Weights of a small GPT-style language model, trained from scratch on English Wikipedia.
Architecture: LayerNorm before each block, biases, tied embeddings.
Training: a variant of Adam for these matrices, 357M tokens, 10892 steps.
MLP neurons of a small language model. Each row is named by its layer, matrix (gate and up: input weights; down: output weights) and neuron, and shows model dimensions 0-127. Each number is 128 + 32 x the weight over its row's rms, rounded and kept within 0 to 255. Numbers have three digits each. A neuron's up and down rows have the sign that makes its largest values positive.
After each neuron's rows, "fires on" lists the tokens most often at its 100 highest values on Wikipedia text that the model never trained on.

L5.gate48:145155054093126114116137159139137145175096066157119212150100134137089146088145151122155060145129169079092125162078135089087121125098125140064108087082101131102119147124116126128102153114086154158178088083132093212124157128162171061139082127108121111128117110168145136123097143173119147135123124127126100184169088080097072135118116153110132070129185170143153167134121175085134106173164
L5.up48:139152149168107115093166148104145127147074118118136109202076100169140096142122082141191086104116190137094182126195147100128166140157134166096148136190076164147135126104128192127103147162195097114146125193121150109128135124161174151062146099129109086133115144175062082095130154115083114126122122162163161147117121095124091141106153106071134099122182131119120161135084130112177115132095
L5.down48:085104118166171134142157078165130118077171117115107074089138173102153152168090149156131142167111123146129117189131081163202097125103144136123139145090158124084129165129070160116212108101106119118123104056155078148165097159110123155148125120140059177123071116128158123144145102032120115141154097131123154108139169157153147100111134127180097167134068113127137154168144114127161162154149
fires on: " who", "ov", "v", " Council", " team", "va"

L10.gate101:096142157111143067108102097187159181097130134115158097136141149133156095127098139090069125168138118098116137090116110125095148144091140128117104104193133153096121140201094179162105064139105155142157097181177148148115090112141114080132089133163031128130142096174067185099121092129187145134092100149132148160109131147090150174109101145105135127094089139169162114107109132169168132148127
L10.up101:159132153156152137185110086119144147162075082128131108127110126139205077159124132175120125063066126109065105075125162136205091142168082126109140145100127155190141123137099147147079133068154100119149116095126155105146135108100062200090090117118141180077152154107175153175151126122200197203105145152103141077157082133184098167157091086129142152176093111130147158126163173136136063129165
L10.down101:098110171085146111091153098148137149161117043156097141121111086092163129128158150128141121152166132058107087154219143069171129053100155127090132165147149183098102101128091166114147094171132116104092084168132107140116128131143114137112171061105126148098090134155117129151124126255116152136176112091156112193143160121131137150157131064120170135090146092092133117089097112090139161136107
fires on: " Re", " re", " De", "Re", " fa", "ro"

L2.gate249:093175078094135149107101133104166113104074156096137145078145147157130151060168147110198135094064135091152176112163124146117182171120075116082101148157128172101129129113082084096123129145122089119068167076077085107126158149078144118128154129133145212124131133083175185128138147109158159180081162160092107102139097098102148180113130088112175069156064073189110176110102175103110159134140
L2.up249:075120149110166099076106090104101147112082130162079136200185168151121101096080063154165094095148113099068165130188142117075119165117104135151068183027115164142124171167121166119099096152157157079103109144175151105132130108174093115148160141158129090149122137118117149135095172126108134119141122118104118083100141118154110123165147098158182134117113117158148166149163098072159128113136
L2.down249:133152162134112188105114095150069105148146099116152114131156179124144122157127130083123127127064130129133158141126126141094112107095131111116179118136094152150098093157113103163091116134178093177148162184143119085136092086158081123072122080158165101142102203099114103121151087048072117150205181158171163106181151113171094146153161119125200137119088141168163156126152151135110185140090
fires on: ",", " in", " by", " on", ":"

L7.gate350:141145159121121142148140121101127130174102153197168140138181134178161177192170209103115130135123087169045101089108135099144126128150132173168146089180097121117100171140077133164135117129106109142109095193111073129101167068163173142133130155145144090092205155094120132154114133149120166109122108122104140077112103110149163168152107107118148098126072143139134122127144130120111108069124
L7.up350:104079130172101140109130134097184126139101133165127164180135094128106240109158086186088093145171088143131124108164151226075081030132073124143100185153119157182138137094126121119133127071108145145087056168083110132120128116164162133158119147206112145119105122146173124117139149096131107100121114128120184095144190183132154122114078183119154116112106088115165142117135093120081111128169
L7.down350:096149149118119116154106176163174136088152116121128125136062134145144121087134092160065133109128154144110105164171164152103126130114130019146131129085192154118085091119135180162160138112125108122157126148159209129182125202132100091137160105121178153148123168130083092095099150178220135160100080137093060144101130126127095155060167128097119147170132104114094116122142137126073083049088
fires on: "/", "ction", ":", "|", "one", " /"

L7.gate47:114182141108176123190143156136139119120100112102166071155108106179086070115147151120112128166125096072115180116148102168124141073123171139132140106140111086084121169119153098117123162064083180142113079180130082169108195129158125145107136112136162157135112146118088112159127164109187157136139067100140130065138096123108178070110144121170157171118120178138094132100139112095069150139111
L7.up47:127127157137072128067106125109137048159098116222136124118090135137110106177087145141172062136115106142126178178199144196146162107136032116189080163161154099158200149095108083142167123119089119095115058142089132136115199142132077172153110106139087101132121152145075161119173187114122136143083121108072143125155068137192156156074127096146130089140115147117123117106137109149123181125085
L7.down47:113138103126127143105087154103119152108136153168108089069104116140144066119114103064144176115117187108105124151108085127097119130204150102109126113131110134105102137108117145175117191080122095148149103132134137098177159113138177070123122122099097142117134106135124147207129135135169142133092082137151165174143146154143166164069168054121069174115111062116130098138103148191111107128080
fires on: " |", "{", "/", ":"

L2.gate221:192142117180157130116146173122104109210100111146136082085117109132146086141114094094163133112095137153157149199107135165168145103117119133068127188115131158130085133163167116133142090112145132140122118184150045114138158105105099068138144135174153148104140181137134139122166160111081112104148159142121091098098098111150117144113156130156091120129067035129119160131168145084126151175172
L2.up221:139122140129041164113164097112132130121115161134130098110155108190153171132138132170171112067100159099134129093159196115177175140147158139130102097141105209153146196173103154062031109147123159089086193101143094136066101102159121105080117058145125200116148116064120127112094112162126163110055171110126141075123121144125145103075126151114160098142114131149149098153134113134153130133090
L2.down221:114111140082167132104115138078130134180122103175106097127098118120166128113109160138156132129119105141160129130087127199088143099141107171119082139132111103089084128112146108133168072120155161107137124161136125120118137175128084085147177125148139133123145151092113121161184124150106138173220148165196111090131099101141088094118080176163132120152085124143149134064111247107189200111189
fires on: " in", ","

L3.gate129:136138137222153151125152135038118069122130162173143099121091144159118136107157113102130101108102132138143082086166112116070124164097092148077095123177141169168151123137122055087104140152146137169129147137164132163150191167113139148134098082105134179051154186142145166082138121113183139119102158173067095188107076089146099125131152102160131114120111125076111139093182148123136129085156
L3.up129:132169155168099063066121088118131062149130156093071111153113087134094090106123143111160148145114128140122103143118182110115156098093144166197197149147128166115114054168118121173138151158157135151128158118167125169147110163088125185103107046124114128143106173121154101129099166138110130079121112142157184216181114123171138063126086108140160063115158172169083123137160151144150105154074
L3.down129:127158151080131142184177119104077103094152152170153104135137144125083168127117168124129120153150154126089081095114106135137097150128112181160086124088142051067122126170107101059100155122092112098086124103145137132175148141146076144176125192117121135108058151116147099171127169209121147181104074117150168134104135118164115118134150147130138142130129135097137062147137071117084126078087
fires on: "or", "z", "on", "ure", "ense"

L2.gate407:115097086214094189114100139100079113142141095075107120130151149149118168115161135105099177108177107111170108118147087093165095094107065093130171114124154099175119169101130111109165102150150115180156121121116144146036101072137080148087118117120145186129147115168081188112184120172164141157171188129149162149102116125155133136137091120136125159097066160130106124146145087147101110075082
L2.up407:180093155112104087108156165129121089146145107060111161117103155156122139130127119145120138161113087101163122162134107088135157131127157093100125061154128153167115092178176193081195075146121165151082169125149127154133142093114059153181190149168125134196119082146073114178127164067144121154143115176114120185125144144100157076078076091149090141112118145128100101144244158127141110154103
L2.down407:115085133178148147146167085119168160118138111128141125131115157114105145155095136101158146087136105130057066193137162111083120178144176191121096141094134062090206158140106097070181155138117117101147175087119168143148166140120087112120098224153127116151072089120081096161099160122098130120107111113066141145112147089115117175201138120148117148108098151186143132140088093132170113132086
fires on: "d", "go", "g", "t", "ief"

L6.gate308:098112083090215069145144141158105119106071068114134107128124102150114100149136135104162097111142149141180128121104112171120103124139115115128112149158109112108105162166097105111128084137168126088125129125198119128155060131115098118077109057097091178116179154129138173109145129163169152122178108161144162117106163142070151133186206128119101133072088183117119113138142157113096118100139
L6.up308:130159121160139117076133152108143184142096097102133157101174125137101057152131128122029141139142141162141166067067111091177159117116115119129140101115150189154071155114158102179130118118147109189132057177150161090183115086161151156098108139168085136053159160163103177150091137128094069103111144154148175127134127150078158099165124146132083127139150165136113210144113134093119061106103
L6.down308:145106117104132133100135145077150098140114126115117149109114096116098095201161163168102146134115085120165141093149146111131084104131084136151137164138073060134063122131110145125171188137158122060159157144187109149147100149137157113073208103134107127038122156093126176154097127099161161142112131127160091175147166223079110136108101089162141134098109122099100121120130107125134140154084
fires on: " de", " con", " ab", " De", " re", " Ab"

L2.gate467:156151149129093150090074108147135119125124107183108123090087147165155119126086130126087153154071202147169152157147144182153133134147103157107145155114093165107081154105132156160128088145120106129136169098105029091158097114103101126167096161176155155179157163123154156130153130147122093149170091100173072084069105155106116093153122114071144092107053128105158121121188136120191164130155
L2.up467:099093146112137188042134084136097130152094121143056139113125126166117086102109137109205091122118148137123180149116201124100105126125159091105107131126147111093158123164132173074119163107106143119119203139082098172087128101095106119164074105219145113142132113089118100106103165154143206090105124167153132082077092147078085113082077107118154098085142101198162104123158171144074149095150
L2.down467:121088109153104123155131105109128129128032159161143120088135134122108067119179124128128097102154129160155110104096079150085162119113132110147106149098127195142097160200117145133158091129184122146097153131100145092108100148142130196108160073159173107128176207077113167160095180115091124186156094109148140181104128090132119123149092068167116072130071192094150127110103160138251203101155
fires on: ","

L2.gate490:121071141091140171172118141085120200152139142137197187124168126159135177120126120128146132140153173131073152125161121107092072152158115145147111140143089151095122166170166103090159082140145155117113110159103150158089112096094101141128143077182110117088159117149086150077130120100116056056128157110099074219072163077150164118146146114171088149103090133121096098124142121134110147056114
L2.up490:153110180072086123107143176105068108159152088136115147098123134125147139174098102133056137061205148104119139193135135152124090152079182106119105101205121151158107060112108154191093141150101119091122091104095096105093116153172090135157104173142164091166152156134079167170154117100099114110117109109085169146084126095111126110150132175124178180123164126149157117091129140091119095110129
L2.down490:089086141144145098145117110155184083170093136143077118107174062077107137114135155139202152160162070106138160072124139079146133136097111180172153118117140116124111176125131064106190122143141149125106138090174114136129131104118124169096133158145125112137119069097136122155069123184136121110131130148143111080173165134104205067063111128129110090139131064091071154167161122118153114176116
fires on: "it", ".", " of", "d", "t"

L3.gate161:186162162178182152121191142112114092090101076108157124170084109108110151174091156124042169156150094128137115123158097177139110172081177111113170101132089151170123121110170132103143116160162174157062124162141122155121157137129134144117124142187108171159106203145110100122097110091164092186131113168156137148153104070154152069182119151168083136100104146077115095063076134059100095114144
L3.up161:143117118153086121111144155170140156178183138082110096105119158157086154139090157104094158135189141137143117117166102102164124086069204098111141149154201066122035086151123142137207166105099110163066091153107085129088126173171084130088143068139151156061134128122161130141185115104126123062139101136177138168181168084122121132124199170103139081142157083148169101084151111090173095119117
L3.down161:146095141102156120092163086131106116083123162167116088128115120083160109161098065127149129133061112071134086156134142130127144152159153128158119144114128152200190157107115147149123151166112125115174136085167170110192116127071103128137107109115086110123122067140090150122149135174099146135114151108114162122104088136114141134112089070163123184161127139158148150183175121147164131103099
fires on: "or", "ed", "ur", "in", "on", "and"

L3.gate63:098106103153116131107109111172144147138152103189165103180133111174075157096057178137154114134130093199120128116133166089160135143102129164141100172063127167099088119105121185072063117116128143142107093117099076149093179122074140147150107111131093132105159079114085121112157178060156144101149122166151169132085136142117119082131154166115163145091111159067171097160143097138169142105129
L3.up63:145124066137081116159199087174170113083160115130155106122143154135129119113118206194082213112153145148113122185153140174127120121115154134106104112188164107110134147116074130106106141127125136133136171116110076160130124095111107163123159167072105134109093125099092158047116080141057175075106123144118134167133162163148117128149127119078166152068137160135155112140131138167131147144155
L3.down63:088087084124154149082124109080114091149071120150128167161141131133137095154126149104165088150139118143148141112140156096150056150068145194098153136120145089141097093112173169120124073174157130115168141132109099097147157169132110144126135077111180115155138146140149174111106100038113153088090110108160140108055149101146137065160115146107127166164130150082144107188113149129202164150189
fires on: "n", "r", "l"

L4.gate142:135131112097177160109094152129067080151133107148115095140108055135118159086137148129110148151130085136105131134171076156138077111069156141186111123099067157135154121141153133156123115171127120056161081092132100191133145171122120107156111150103120110187138094101121189143134120127125198108104147106149123117098118142164128107069180049077129153193081129160140093138146150120116153061152
L4.up142:128176189145051057093116124113120123162090113169086142158082174135125090150095110136113128132114168104151138166171129125095106091086190159131132132120091074208164137152102163130128107181063132101137167132147132135128177097121102134156210151142091163161092136191149093198145187117091187183100128102089170142110126100133142154142112162125136079127145070154154174144102104111191152104132
L4.down142:139139188194196120168093098137112132082158138106145103204113143122144162145115078147098181146158131149124169119100149115132151156117105096134141068102152134162231112089155101094175119125110156128113162122115122186169106114143135075102146094099052111164136159112115114156156090072159081130112088102149139124110120172178114127100137130130087130112076096120084047113132125184119137111087
fires on: " |", "{", "d", "ing", "et", " US"

L5.gate211:148148120112154117109138133054142095123097125129131111190069122153128136135118158154167202093161149116094084054112094147140088121087161130093109155093121122090116157178125094135149125131089114112150043133121065181098177153074171084117130155122119187103116097192136137145064163074140218165112162137183100132088138126089106147147096151107155142169132164127145137130085143042119158055161
L5.up211:171071069112135162079127112177127142145073090124130164141121120156086115127143091143130127105147147123190132117126117094159215078110188183037140138145137088089094113089157165149123164125108140124149115201154143138140106167123117108126067067125121146095092096108148082179160137072158103137114119079165121167125136162136088061108107099111147151162154123148163126100119069097145124152093
L5.down211:089121072087149117082112094152182161121111140140129133129144148103110089141093172160117107147101127132167149190149128108117169145104111121077121098141154129126126082177066152085147132154095159179102151111128143096109126085125183073175109110128129090100081140140118089117167083255111097114184136068058164191132144134164078073101175112113133166116090138129183135066114095160137120151102
fires on: "ov", "v", "ev", "vo", "rov", "sk"